config.toml
num_hidden_layers = 19
num_key_value_heads = 4
norm_place = "pre"
warmup_steps = 66
decay_fraction = 0.856
decay_shape = "linear"
batch_tokens = 131072
doc_mask = true
MLP neurons of a small language model. Each row is named by its layer, matrix (up: input weights) and neuron, and shows model dimensions 405-500. Each number is 500 + 40 x the weight over its row's rms, rounded and kept within 0 to 999. Numbers have three digits each.
A block is one neuron, or neurons of one layer that tend to fire together. After each block is what it responds to, as a language model described it from the Wikipedia text at the highest values.

L14.up13:542485431507472488511505443502457522475416463442453517461489508489450510550507459502439484545537525519534480557436561483473512527541493523503516530505521457439419525561443516447471532471483523431555507533479450544417518572492517494498472522546469479509454518503504483514449480540441530445
L14.up298:549528474468518488569394468480513504493548456492402515524447507457505536453460485473495538458515519497569487518471503441546503512513528494429569512480510501406508507453505452505482453510643532534481448476538534494520510559550426526507540544437530490434507523503510482455466445500529544500
L14.up430:485489498499452488442507505530484452440446486520452514464551406527509474480529487510550453513577521448489559481485499484540470443458595505466546476523460526519489546511435488496433501522454545536474548518407534521489518572446543530536533514501581556470504524513498568535434504464537547556
L14.up507:495477574508524529467544496577529486530430437529520503514502428474540503416520581533478471495451458516537471491521528484442534441422511576474545508583553516448460488526492498453528490499499460515486556422440491506475494535473454469501555489552505590534539501392483441484453452517432481477
L14.up806:485454474516480490436468456540561499475535426535507486535449505494526570498530492487513478519453538452515521508524522472567479532458556497482451482472513439535467499492512485527503524464510481429468456519502479448470450492535520452459547548521441494500486539538479546486501489460477518497
L14.up994:513471497467524527551532406463485499464486492562492464509547485579503518499460548462453483500479545491530512550564499491574549517562490530499570515480499492507477495441495439483508467509448494524446504439552470507545514489515581494493505519486487511484455479556492502531479512523458581511
L14.up1059:444480485469508511472519544529499504461438546448508542476524489517503498504453512536464457514553495530499523505524533473485518493434504502497532510505452512531496564481450426425468526461511528480424450492405518421531537517544551497536455520482535489525536572479544485477481514510470482464
L14.up1844:506536538422486495484455483501537551473476461491510521427477475537524509464481457585547504520542608517492422566507540459549514547504524554487544414488562561538478537473471470442486404456520486520431462519510464568484487573542524513486495487522465496482509497509513478450500454476444521449
Decimal point in numbers

L14.up180:464405428504464472501573431476452508499517470450418545529460500485502470479547517459536452503484498502477468440534462536541431446465429524487521445474580548507576545505538507530501476497492515605496484447522403516452567551493439515501500502550524454469511559477464474456541506466490528424
L14.up336:480498509527495457525446536501524453537506469421566451515548478469514526516497560447566430505485517489517574497470552458496584484514528544557512558526508547518457527510520465524472472480480500510516452538485533526409571492510495462552466509548451471505583528545495441495488523512484490472
L14.up425:528518508576552499471491540550563451526530548505470464559444492502530513495473529505543486480479569500435488453501476445568543503511530429542508467494586529505517500525443527455483496473460540557511516482516502486499538533524425497487509481543479438418509482444481473533457551560465463546
L14.up480:480534462501471526539538479576445536512488485528484548499557489524475482432527468415607470509525467435539503514498516459434466449489440527525442484602497578490414539508493597520491434517441550503462480536499520521502608534464476491449467560553475484495519486496477498514490467495508444475
L14.up1433:527479431473521461507507481556568464513459390490480494512541382478507534560547530538498530493482409539536550478486457531475585409500452415533492439578465461605507474520500500502477459507556426517494467518499505530520531558497434417522485539550419513381559445491490530474506451510450446527
L14.up1469:507420495538432537493507472535511439487474525446475486546481453428558480466547528500541457473427459498472536477542506510474526447472505496549476552528508555439427504496577536528466447539547539528509483537487505511515526456467489425564508513543495501505486446457465505474544467500472516562
L14.up1672:518521547461508475524497496570492473489562509431433468562486499471464505585414530461445474478546537494473522517467519477483527495609498466509551562489478481503424526447533546493476473480503556503532420555459483516502536520516374500510503533430470533519514478459518511416531505511512484505
L14.up1984:532526524516542526501482564517460536477557533453513503521511487540489517527525525427544469493463467505486482461531491474475531456530554529531536466474488540496557455454542533480508438504507449536473505508494513501522595562532466426540529511531515456505580553501542499423486505461454467501
Line-closing delimiters

L14.up31:541438569538526400438501472485427467458524474547458499508464577476516512504500478508487511463457476504540507525588465495505555521497616532521457464467469534515532461579520525571544531477465472540551538526460522553448491576473424498535492423492491522495545534450471493493556471550460498480
L14.up124:490554554488435583469535562474502462590465501539505512445537486420485503475493520481439484491509561505488522479552484509484506512479515522498517463517512493439507493435536515572512485555513531448496556486541505474538533484512400480518565468487530513484531562454414513507532460511478524468
L14.up358:471535623506454447476545464531467511484556504504504499477514510479484477551454524442498442533509509473477462477565557487484525544480500494503531436517543522523504503514443442455492545502608527428549523529504569482521453477487523542522521484486479513432481581479505470477497534506510527517
L14.up364:460452567580498518528488518484455471522481492568521536460543526512493477515518537497448489514469438488565572478528490600461545473428429514551522506618578567558476489512504452541544452523502516513574553519470503532570493468565490553490502476473475543515528551441508435546529485493536497547
L14.up987:462440487542511509544436507537474507512460568526530497554529459561475506456453527504462570525561490459489524499590476494440465456512433499454506490466501448572612537544468414482487506472528531438523525452510494485526509496476544509459487475514556575490546500462477443545506526556441497525
L14.up1070:515496527495436446455498524510548523435506565508519575448494500540574456452498490527496510454475529493523530458550607488459499486536557506452521509551485525508428533512554529504555572481550522556522548527490497485468515466474519434522545537529470516446481498509502542489513577564543488495
L14.up1239:476550525495422526497494574485463618545462447563505567470482467449484457532468522494470464481447474500512513541501496584513526492532474524444527472575549546567490521537513477453541553479473557501519508532510477513525520569476454446524517526515513445451502494527440514422551478563539534600
L14.up1954:536415496509480493466481537519479545518457460502532538479478499491471492550512579469461480427508469455469519487523501523460541485526435511453552420572554485548503547544450476565492575465494538511588497520544494542437465544526446459499579514460507469507464450608444537475550466470535517559
Start of a date

L7.up382:463487598503516433514474455558475419518548496578495468565481550456462473527591565476520485493565504440471479488503530455500475492431513443461514488475567428451531500405479541536529525481513464485479480492389439557467459468506450468450509454449553569561537473451487540515496467497537510443
L7.up745:540423423494517489514470415492571542562496511568546457515584517480551408425553581462470501612546535545487500498527499541496523467491482540505507562507560488483454499431513597402493490442517469542515469509517473537540493565477544496508487626526537472547461468485608483506499493448473502520
L7.up1885:430579509507564531501471441487469488511480550531471546518520499498481480482474518554537519515459555465479509516436508482593540490487480500464477414493499484426534505552499470540469445539427506499467528537501527507459431485502501451460533411508585509484488533516559507442534512488521484475
L7.up1949:457515535530541475484550503582493459586511511467554445544490487403471531465482501475486506500547516508447493491520565485541515485511387517545515480486473492513452464481476412471440562542514408511440520490458519510541472488489512460496456499473503536477397526478482505548533481548506482539
Initial V/D word pieces

L7.up320:569489418494480458530462521482455546493450553501390463459561455527535530484533491430547559469485525568469465465451543529544463485491459438484482483454451519505501490484541466541460463532482563460468493444577471498504440489448579522515451521443570515504519512505588493492424488505460501508
L7.up589:466472443477547550485497537502465450533436499467465500434508473480528415485605476576531486559509455616458466516510492447598526499517525494542470513430496506558488495517545501533568528494511477453469473496493451430435543516484506548454467572471546451537523532486460383521468477547458478411
L7.up720:470541489482508523558545511550494503503514500482502523526509456477431421468572439461484453425572520444506366484532485481485445512433580436439477582499467479510449490458510484537527448551469489514507468520481536532482503524485520465549448519466462517561544484475489452551486575495530564495
L7.up1562:505547488501468504545530567511538487494554441475508521490484437477465480490460428534491455549592517503471485537480527469446420451392485443457497477472536456515525466448486543497395402398470502552520533551449555519463545485600505477569488459516536537614556489529498473470437535539559659481
First-name starts

L14.up203:551580479433500503510558559473481495473504507478420521540479484455496508485461498492511497451508542522526465485507495517471568492499461558502438534571502478479505469473550498528520480490506520480542571547435513520438502619568517478502481526532490489481521504518507502518557540508469561528
L14.up220:502482444480515524560523529521439469539477464492468492554527503446451558479531511533494441492532539523457490520491513505522434480391448403474472527530504483523513489550464537545475523513462481474548544440548465509487470546464519437475454532550518519506500485472500509491560523412527511522
L14.up402:459516518435490544515555548489520427494532533561504557511465477481506530525577508493566514532519526508500486498524503438521495562495562522466520458493446484478507525375522505508502497536449507512558534482527513483514497546478543441473550462504526478546449554527515500504469578452506635538
L14.up567:461513503477482584431536507516519473487527469522458469484469499563500516527525500484510424502491435453412463527488532515510536470482454555528493511522465519462499555447479459473546545451435386551486499573518506530470481617479534510488461421538494466487526551541469503518463572495490633535
L14.up1007:482520494451479523456591495475476577454484431512479465513460451414505510503489467512508485450488561538497475518543508551485509533499465533479468479529492502513548456523530505535541561446507518441555513559471498533507514595476549525519471520538486435528508516475463530492472506489483495582
L14.up1128:449512463452430524509535554494458426485535467513510458516473430474558501493545495511505544472487451527475493502550507442499424490474512536494471505616448553446462552548538472510513509416455512532578442427455494515525498529460547500481435455489484510522505577481482501502501534502498585473
L14.up1464:531543490430468523521597499517458504476549544506421546494485439516563530523480474461484484563527494485502443458557484461528492506493510506459494453498457455422512527466478507544519492496463442484539554520495454491521488578532566510432495570581529455444520525534458441578526498581544496580
L14.up1733:470493461480473504489549501423453500459537455547448492454441489478468556509526544535451522488446508492514508478502456554530487517444523535484460415598497447500517554523518513511561507492531493514608531590534569507502555608450506517486473517539550418461522536520499500391506557517554523531
Given-name endings before surnames

L8.up514:484432476471523539485486519516542510494518543520481469462474494539524496482557448495484496548487517505574530542559561524566553568508516523385541514507488512501501540545488487481488525440525528499475529556533540513520470485528402559540466503471521571436501502502514472567538488527507509525
L8.up958:515464459434425555524511529520475437530496536498488541513510547499526500473539452497506542503485507478489457465568552480563521502451513519501516471518564523518500514533481520434495546524517531491461521474448474524494483536507568486505528518492532586412504577549442477503432536552309506532
Mid-word fragments in technical terms

L8.up595:432527509535481476498466470534516530496519533538477538490462521385493534469510519500515504557559474456492486459524541503583479519507423587453479375505548524496493501464508523529443560507476455540478502515348434455543567527509385498465543507531511498373419481444443503467567514431476499496
L8.up1174:554534497526530528483536480506454522557531541452487591538526517477475604505503565512513446489480526481509506484489443478469513497505511430479499487515472487554540488411418511471525476488425543511519544505464416516549502529544459495473564523438482541508466514473482446501609520483548530466
Boundary before new segment

L14.up145:528531431501436487468501520494455570508499535529478452485562502423544517562443572477482504486515503469475507470526539432471461601470515499491531531516538504435513475505564473461551557441484474524483471528498487577525457591575530517423544499451471518463475459589528518474467482510528493498
L14.up214:496484459583549504485450564613536513411460544517521466516483560494555525486541458481472536473463533491501510537571540542521475542404463451413466553482530550525495459443497430454512528460468488517478480547476482512488515533599463482499498522451459492478550485487482505501487535612458493467
L14.up627:500421454468452454552442441479536540502488510548490511479507538479481489531444536530514447511513522515527447477504535485534555518447466498460529533510511500506590494475449491486431531395478513544485544456516516476584498508613441464466523521469523547438450455551545484516456484470503439475
L14.up693:435469447506516518460560544457513524516564572479471515484448483448554453529484472458555486527517445495597486496556500534567484519448459425470416479446485523580426488503466458414445484474518433560455473488471506526509507539607459519509487430507573474530506463512485541530563430522495507433
L14.up1062:464565486494510470458539507508605535359433477474414520483463594489605508510549510541544461567546479561600519477460506540493476434524464442554434590502488571524510616460575507471488513492445447502504488469508512534520504560534453539469487504488540421472501500521510520488523474480442405501
L14.up1246:467560468537431478423525580499513463478387549524536433521557536449465582560512624447585488478508536508489575567490462468511511458504461521482470484453580490493533476547493411520470562509455429525524530518458480493451522587583500559525554509492464475546457495487516514447533500516449545530
L14.up1509:500498516495533461454448548527541475557581461490500522528504460518536524526451487511530527510489515558511468569539472490586510507516575478436515521504480530478440400468524428457472519526508473509466542432539515533527509544476498468554464463494488540525475467518497503532479491496430538461
L14.up1661:579460451562453474479473511507505549521484553519566484451546472513544555562500479532587504527514497486504497520542505494526513510531498479487576482466572514453511567441493431465528495523420450518501455554522497478506476551636428571473452558509543532505487493591505475473399410478482479497
Mid-word subword fragments

L7.up1263:511456514534559531513427551502432527558483507476490452587490498518463527475541481514495541538468533414497494507492527510515522472585548445505470513534546532463454511480517514480520486529515589510544537436478421469488513540528429512467563480475475491493554490513510456596503428472534487522
L7.up1431:518427485550495510589400556535465542569471531512460476518435439530533499481510450469520487518456424523467497522579461515546478518546511536422466593511463524467488593461436519534503475539541516507519519496401498522503554489522480471497470482518543535445548481501527490516570541458439526508
L7.up1645:484550494474449516540525469510473571445503449557506445547491474627449500515457498525481498458484436515529511489596483488515444515574486562527480458463458545518480490558504516527460463499508467543494509471505565475518513481502462495516521389497520478479487536507512499522516539514554500541
L7.up1956:522515519507449521591534477517522485554512550533459455500472531497493557453502528500502438558410513503508550448518462514491516508513553549533518494611477517444448493436456501529545522532498497475520442489519496507500586502502508480499476505521480509501465494448533524528503506505526538563
Table row-ending pipes

L7.up778:427482503569471482544516447457473555488552528434425527545459516534471513495513479492494480514551487532556476428502490429542482526510500551544432546461545493515482483483476499502503533556490495505511489468512450550495481543545453540509528572459493503550488478430411549590535461546568496525
L7.up879:495420468471516487569527515485476492439487464507545535538530481479575523517490534520624502480475516412543489485416511485549473519507568432445477560462564515479537523472506477411459557558472531511519453503408458573583448620475520497506471447506487513493488461533516396532453547475467598454
L7.up1673:482467491565500535452563517463450559488529539510518538520464441481466423477470565518513541497512505506534458441529456523562460477495484482495503613373504513452463530499565507526453502507508555493490507469549512533528482554526444504529481469422556551498480487474562410512523445472500573581
L7.up1960:503449546543489553498480549526471568482564436478481524496498544474443516532529570469529515496521580540533505524459562439457540459490559511505576514491603467496447521490565561496442475569545502524517544453492549514509505541512436567487537498572529491533566533473505521534535462466397594536
Range separators after numbers

L7.up1674:482509487503452550510471562473457580492551520515521538474472497577433517524449482580493514513499506478496578591516597457512468565502530537472522465543549513528506518524456569552523463471546487526486534440470457511493484546555496467429519462524545483541553574520525460555459530437476583460
L7.up1751:516518519498497433452440509478455509408495474471517491446521544556511562519455476414507523521496469563427444537543533447506437485490496480532535547564535558459482536472453494544513479514489512568480536548501519412466485552517507530538575483490518526559456456459441510596533501478489550477
L7.up1803:501519547517512514581468564539557472462547475532470501480525456479457510503457594478514481426506494555555501495493511537496473536474454470591484494451535526463487432461479516514496498510514513477439581488486502492539482533512550529533470586495493548531533427586513506461496537448471489558
L7.up1962:581528469536447531553501519506511532494477550617524519549492517577472539514509508511502449450562593561459510456498578478598529467518493514507467521475482485512528442581511496508539485513431482487509473471472555575504514560515477511476551441512466514496459474518533518601544424526428533498
Second word-piece after initial letter

L7.up1038:527432452506510583503440475535441518469479510465536492492474484496530561439499449562437524453618504497475543503543505453473473463436456492432506550548587494452494455472506474485631490570499580544494445499503537540527533487498490505481441492462482498530483554458558477475534499540456554482
L7.up1164:486442471583467486567515468543576514500496505523509502533431457535528506554556428556501474466528537451482492446464481507547494409484520439475538517477495517485415458499530494502483438592491529479531472522476479574440429592474412503447541533482528503489441540403542527478551539518474563460
L7.up1580:484512418504509502547445489501430439542499463474534496507522458489503544505479498521516518460563531555484553465503491456511413568441587506543487503480505554492509442416539436475471550454380526441526429503459524515523480480498502455535436514581530552481503504452439444483506519508465471582
L7.up1705:481530499598503517588485446530456499502514539509522480482433453496517455543517504534473513507471529542512418466473462461495446444497539419525518542550542523481414466482572460502492473511508513455517430588497538545391443530437424446566490521553488497497546545505556465536494534529417671547
Separators inside numbers

L14.up187:514572594478474477498476582437576493446502545536488468521537461554548540577511566559502460528546519480477496517479559546544562464534486515525587476431499462486596529441537473556510507462540435485451523520506503483540446507507571502532490501509533435520435548493498526547503458543539542438
L14.up511:499482563483510549494561573365571511570559527411521526505449448450520463479432534555460494521479524489471506492489480484561453533520472500492512529554444509490614480456456531483459506459506460565488431489549479525474501478469429469426582470473592487431517487477487512503462410476461471523
L14.up524:524492509447487434507463575481499500482513500520489511478390405514508510472502508460437549505518574482548415498437533445467507556501542563554551481501523555449486472518485513479480518520517547512516452549511471530467485472493528561520499512455533452430523562480545542453551504478545525515
L14.up1020:517523452489495442463527461409513541505541498505475533489429532483467486565575541478459517506522474461525506555515528515461526508518556560501581464513447569462535470490505529459496498548537498498458533506495528482449618503528492487478493564507524497464512514422493495407491547474482496505
L14.up1056:536495512544534385553512491518551446530433506484477486485461518453557498545456487509506480497567531475590463539458527451564517422572492469484585548497472447482470553419547510571538548455508569487463492522503478489548522509565499489459521515522476560487495529477468484496454442558535453529
L14.up1086:530483572506486402521499526458544493565496505483485532530506439516478470423473618485478513527524493549506492589514471514530489566548482472418537443517518464511574526525508471519526453488526472477439520508542532513517476512488493495516496541504541520498504409472464495505557505539526620509
L14.up1768:538338551533463455465503501470540511544466477448500513507548523452515486474460535424481450464518451472550429551494452478487507532535522431518550517453468498546439514506472559513544519470520499452553464537461512503447534521485561512498524554550475450468520562553476489506527530500505484558
L14.up2025:496459531480509387519533535450500522531504526471499550474479451502487454492534496471472450580539589517480542508514468495514527548559430466530582511503516463498539483552495508507476576444516471587459513591525465476483495537430513536479623525510492493497516559525559426471435458546471441556
Media outlets and score tables

L8.up1126:486494440475466498521500538494502490518491474528487535488460495449442397451462536472567469498527538493559466489490554515495399618496461473416382511518478533465547517450492534509525523507458466495534508573497553505533534604474478424480504500546472483477485530460457510445515514530511608509
L8.up1353:462511516492549610499497520570475558465463521558400467511482481466480459490481494453512513543550502498525475559524532515474439543492482427469408445551520543493477479509505500526489516461483421614591535508496427569491532596493445460448458540503462464473491518496547488484541486456557568484
First-name completion pieces

L8.up335:454547471576526466500466592453484537464472465531485506538507469495534498517487525509512555511379519505473482510506470466493554459507562454447499513530507541512520488496456434478514463539538530524479456518440522491529451495460397469457537551548448542523577527450520467500439476535475488579
L8.up2038:540509512558522531509408527449491504465514533512425484482479478527476514446545407478547511470457502440468497463494496490532541510503506524495475542644554512553491495451471566524502532492504503444536500495464477477497559470483536513550421487503513463416479498465546502548504485519438529508
Table row end

L8.up978:553445520500524463523435445428521535481524444512558563468452493461473551478539455536551474499545450587472551515490474477546497557517532506520614551437515529552443528497492584478460491486469511542569488444518472573482600457461490489464511490524489463518490521524520572543506507456515509546
L8.up1927:520501409477512431550492497448484534517441554524450492553530526523494503473508481506480485498502514551513510535517425587490513468520470480484557516449480522593457489552551508382493490512471478567459457574432452476489493506512480579457474462404478500592467475511421501510509517478468422455
Table header column names

L14.up78:522506448448449464510479594501571492455533512434445480473505550498474471399501538627509541501504476444544514536475514459424553463520533541551523480587480518481484486446430438467546495437525465519543482507490512508517451455443467516474493489492567497478466462518475428480522486532518525487
L14.up104:479488468520412507512553553510505513519557489522421493483508524503458490453523483486456449487452551475512500395492510497461500537492470498537508499476540487481541460471469471527520508493607494450460485458387555533557533476514411514388483523475528500413484482459518491483554492466430513505
L14.up106:542504475514550502483489474496558493509496536518528483538451528515490476541583482520508460438495499538421547496628502445565559469447465524467484501506471407535531471484467458489548477552471486524494571479439427546507549496480519515430522470468450527523501544521544412486472509500425550496
L14.up695:466546477539451479486508612557564446500492538509520460462536431510514539468462497483539441513486500522558514492466494482530539463532545516531497451461512524503468441457550491468524407473440470488549467383476497524544505527513529504448504498468409503547459464536513512514506479523483441504
L14.up804:464559486490475499525452508421523576546505514517464487435547456504469514479526539538512526549468522457544542475542535499456535486464428499535521476444472503525526500541546485488584475471492490478408503448450484474493463492566522411450526521492462460517354524560449501466551513540500449484
L14.up821:522486488559475495482514447490490536544514530507421513519490510551468545494474504535593456507456461466496553439566455452589482511460494538567547506560490445500518504502430478442571479512443501555504512453535453540459496570504357492468430495460468542495578522463453551473533517514508512413
L14.up832:506523500488478509493502484472525544469484486567503509565547524443520427565481504471512566572455496539569476520519460508560548494522604573642467497454428558505557494458526510511494459391468481478446456425544464434462507494505504479465508518477531466498487478542458446486561541470503455508
L14.up1267:452541477537493513546504539458481436524506459457544474478489490512561576513438501450515480521462496426498526555541444554466471515526473548501499455431491535467529470479507469508497506445487576485469422430427481544529493475498510495411470550505451501482479463477517510493500521554464542567
Season range dashes

L7.up226:557536514503505447500492531416503557546481529509459517458345504487611448462498572516484529553555464424508491485517525484449511520545565524461506479528544562581530483502482542519554466523471504452538457518501469578496486448479530554505492529493550518519514510492594515487553525506488500526
L7.up907:509467531543403555481526534460495526580473538497384538472433429503531490489529505477492499542551496483520494545491554455478478470530563456429506519486526420500447491515503531522538501565500463504489511442512505527510461507472447520389532541483549442481503472490538535499545536534502516598
L7.up975:501474485493450426489498523413492536452471439571499530455468506500525496514447532523477517466497514418538509441499487431492584477548540441525506478480435484494510470582454482503484503498515474522514475563479541478514581519545517472478539484507511493471486486516528563498449511466480548504
L7.up1551:534551543476473438458479556494493486509540535458560568464479497465537448421527604452516500563452598472502490557494512525493506505538537521547524474467491419493507522565492581468543556527531521444526548431515505506512495503473442460499496507556495482481445480534564537488509548500448459514
Release date continuations

L8.up665:448506479502503520479463486469427466508504507448561495482519463519478443456519480506495517539486504484520528477387562454498417487475507460482502547491536506497557526466550503406501485515515505553508507578463529485496524566500472482498490488576520556535521464501534501523565486505556528471
L8.up1012:458555463460475519500496488449457505477521497569537420498529495442580525493509538486524498524524405468556510464559558486528478453537529443520488514544448526455490552564547563567517486530503525440443518542483478560461583486515534502514508546414506445523527550578456434552498488424489508449
Numeric decimal separators

L7.up671:538503434511436551577514556453494565504560461496519524509461503533473525454424452461487517475514492519534580520487480528499443566480513503464552524429555564503473425598528487542474507555507517482466409460534517541529548499477516509524493527549449532421544507490566520524506498496461574505
L7.up1078:566486539489525525450538509518532520504515455572511522491601490423445474433487547463470524495512576435517526470583554490445508476499468550495492517463488494493499519491524476520447505464568552474484477488423519419543479492458495554499460486533523476505531582479530472544502561548538563504
L7.up1725:509453488509490566461547529524525580482547436545511564519474486488425517539463531538503458443451444514538437462497528532500543492452468522469443525465547460558500541514497498534489510563529458423506459514448506457501509526529433502460447450518494506494495491472492450517496457506493506461
L7.up2033:489580537514487456559474491488508488491531439471487480528590548442444564468449531450519526553538462496500545495579514481440551430520484553466546517440572370525434519544516484481471393461532560523512496485449466480548506499478479495564481561498408515473453488489507451470504492574480516524
Section-start and date prefixes

L14.up153:541505498418490417507496447456530494450521530499482522581491459533413565484463486589492454485497522504529424493521451488562462480491505487424491476497560466552499442502496494495541551506508428499506492553500488501438532520454560477464506542479436519524521499491525492431535551459467502511
L14.up339:533499511468447571531420473451470501540454461491501525528486533520512557458504468541528462575513462497529563508460523513531478488469516485493514461482549522574453477448521515535480508537505476550538512517497558490543470528487505473476506493585532488516491502518532576488467510511525494457
L14.up716:488523546442497519500472515495486496503517493487528473506522550546501582511538513491464496517578513477531481520476449480497396441455518506487471406509578442516479511486483471481543485375530469506439521482509544543473521536521460498521525499528610576503486569556460489528477540533453487542
L14.up908:535492521508484548490495441482520490445527482571457524490492454509488570495492476460425532532434521520474486447516497531495501499474455489485513513533618502534498477519476432426525532530596528529535464489476472402462439495453487515460490491524435556465421491485557477494451475478483511445
L14.up981:548513474476504432543543462524516412454531445479517448517425530564537604567477516511488490514462530518513498513522548476521505488504505445538540529482522569544509557596519545512550599461470545549439484509477565506527498493619532504522534536507562520495530469474450492461523517506441535543
L14.up1107:478491461525485500527472470516528432443553462516513538541479510435511511518446426522546441501511440489565478541492482572444514474413533449495561524494460450485505515505473463516490529427500529564451520517491470525506508552540490509500586449494522523493478499496477433468513464454551447446
L14.up1656:493496460514464470530407506468499557495438500513566466482544500651451549562485512473520514486483502533519445632443585516493487523479483573532476512453473504551455476506503486506472566478467452554482483530490489503525458515594474493489471493468617541484472526483521396463496497502561441485
L14.up1812:437478472524517485487508471484433490444471467480432532573507501506476590491505596452440509451463442525492404558559498492502484506497495510528594454494479526530439498565539421523459489489575471441464505517492542493503469501613496499502454537429527510505441477473517466551482533527457453519
Separators inside numbers